{"n_layer": 12, "d_model": 512, "n_head": 6, "n_kv_head": 1, "head_dim": 64, "d_mlp": 2048, "vocab_size": 39979, "activation": "tanh_gelu", "norm": "rmsnorm", "norm_place": "pre", "norm_eps": 1e-05, "positions": "rope", "rope_base": 27400.0, "rope_fraction": 1.0, "qk_norm": false, "attn_scale": 0.125, "bias": "none", "tie_embeddings": false, "parallel_block": false, "init": "uniform", "init_std_qkv": 0.016, "init_std_o": 0.00327, "init_std_up": 0.016, "init_std_down": 0.00327, "optimizer": "adamw", "lr": 0.000758, "beta1": 0.95, "beta2": 0.98, "weight_decay": 0.064, "lr_head": 0.00396, "grad_clip": 2.0, "warmup_steps": 280, "schedule": "wsd", "decay_fraction": 0.907, "decay_shape": "linear", "final_lr_fraction": 0.0, "batch_tokens": 65536, "seq_len": 2048, "doc_mask": true, "train_tokens": 901300000, "steps": 13753, "dataset": "wikipedia_en"}
MLP neurons of a small language model. Each row is named by its layer, matrix (up: input weights) and neuron, and shows model dimensions 144-271. Each number is 50 + 12 x the weight over its row's rms, rounded and kept within 0 to 99.
Before each neuron's rows, "fires in" lists the words (lower case) most often at its 100 highest values on Wikipedia text that the model never trained on.

fires in: "can", "century", "apps", "code", "professional", "program"
L2.up142:56 34 41 67 38 41 51 55 65 66 29 48 43 55 65 64 61 45 42 52 69 34 61 57 41 67 65 36 52 60 43 39 28 59 37 49 49 50 67 40 52 66 49 50 43 44 50 46 62 51 52 52 48 46 33 61 38 41 46 42 43 37 45 47 52 53 45 31 49 55 67 41 54 35 52 59 44 60 27 45 60 21 46 44 43 63 47 48 69 61 51 66 59 34 60 51 49 53 39 38 49 64 44 46 36 46 55 49 55 50 50 51 99 57 60 66 56 59 53 72 57 65 56 64 63 53 49 51

fires in: "father", "family", "life", "son", "brother"
L3.up64:46 54 69 52 70 74 55 45 50 46 47 33 58 33 56 57 31 42 63 43 32 39 45 36 43 44 60 39 29 60 68 54 43 69 43 49 48 49 56 51 43 50 51 68 53 55 40 45 61 44 73 36 45 59 39 44 44 51 59 37 52 39 40 63 58 67 56 40 26 43 49 46 65 66 73 63 40 47 39 61 45 45 47 53 52 52 55 62 45 23 56 47 37 41 51 27 42 42 41 18 77 73 43 44 54 53 61 47 62 26 58 38 57 37 52 40 12 40 45 64 44 42 31 36 71 68 28 47

fires in: "have", "has", "to", "won", "received", "founded"
L2.up1331:44 51 43 47 51 54 31 50 49 54 40 43 29 63 64 36 48 55 57 46 61 51 66 31 46 50 41 38 44 51 35 44 61 43 62 53 46 60 58 52 65 63 67 62 44 32 38 70 73 43 39 45 42 38 43 51 56 53 50 42 54 59 42 56 32 63 59 44 56 38 50 57 66 36 58 47 60 47 49 67 25 61 67 42 52 47 50 62 56 56 51 53 44 56 76 61 46 51 31 52 40 63 74 37 48 55 42 32 38 67 60 61 49 46 39 57 47 59 49 57 64 53 56 69 49 40 61 55

fires in: "and", "22", "23", "below", "summer", "long"
L3.up1367:70 64 64 31 74 68 47 48 45 47 37 48 50 52 57 63 57 52 53 51 38 35 42 24 55 50 35 49 47 61 36 29 47 44 32 46 62 51 70 52 55 62 52 42 53 47 56 53 60 61 39 61 67 61 56 46 46 40 76 43 58 57 44 61 47 46 56 32 62 60 65 45 48 57 53 54 42 53 54 48 49 56 51 54 42 43 50 62 80 44 46 43 29 47 50 33 66 68 53 37 65 46 43 70 34 52 48 52 68 60 69 51 50 57 51 24 33 31 49 42 41 49 49 46 68 51 53 62

fires in: "at", "after", "by", "while", "from"
L3.up1749:67 49 57 30 53 56 29 57 47 37 57 40 68 21 47 36 55 26 19 45 27 25 67 43 57 53 65 46 27 42 37 58 51 56 57 63 43 47 64 45 22 47 53 49 47 34 36 26 50 46 54 59 58 56 44 63 46 60 53 44 38 51 29 56 56 37 45 31 41 40 47 56 41 54 51 59 40 67 55 43 35 75 33 51 44 48 29 59 45 58 47 73 32 29 48 47 53 56 35 55 64 42 36 52 59 58 44 45 56 48 82 58 53 42 45 23 47 30 47 44 62 72 47 49 58 61 54 50

fires in: "took", "to", "as", "decided", "taking", "take"
L2.up1623:48 44 49 47 62 58 30 39 46 58 49 47 62 44 51 49 53 65 54 41 57 47 51 49 45 51 41 39 29 55 34 29 69 35 38 56 52 67 41 52 56 53 55 60 44 49 37 64 55 63 46 35 30 51 24 52 60 58 31 53 51 62 59 58 61 49 55 52 52 41 57 63 56 42 62 44 41 43 54 45 52 69 58 38 60 31 39 78 64 54 56 51 54 47 60 69 47 45 33 46 36 41 46 38 77 67 54 21 19 44 72 64 53 57 39 49 40 62 38 43 42 56 42 51 47 40 58 64

fires in: "while", "born", "way", "she", "salem", "both"
L2.up1809:35 28 53 38 44 55 66 55 52 58 53 38 65 55 48 67 37 61 53 55 50 36 47 49 46 38 46 52 51 41 42 48 44 54 34 48 43 52 57 48 31 51 53 52 35 60 38 53 54 53 36 56 47 78 41 59 56 68 48 45 51 61 62 51 40 54 41 48 34 73 50 52 52 42 29 35 68 52 57 60 46 33 57 59 41 54 64 40 45 58 50 42 56 47 51 58 44 34 45 28 48 87 43 48 45 45 61 51 45 30 37 49 58 40 58 44 63 64 40 53 58 94 42 59 28 69 43 42

fires in: "side", "just", "said", "end", "rond"
L2.up876:30 34 39 52 39 46 52 51 59 23 30 52 65 59 43 41 65 48 54 53 47 59 41 50 67 39 47 48 41 40 47 39 29 49 38 44 66 42 31 68 42 44 41 40 48 41 44 51 58 49 49 52 56 59 67 56 55 45 48 66 59 37 33 48 44 53 45 39 42 53 49 65 44 51 46 73 49 54 58 72 51 25 52 49 59 72 33 76 49 37 43 37 49 52 51 34 60 49 60 45 58 75 55 43 53 56 25 53 53 57 59 74 58 47 63 47 59 46 50 56 45 45 59 27 57 48 60 48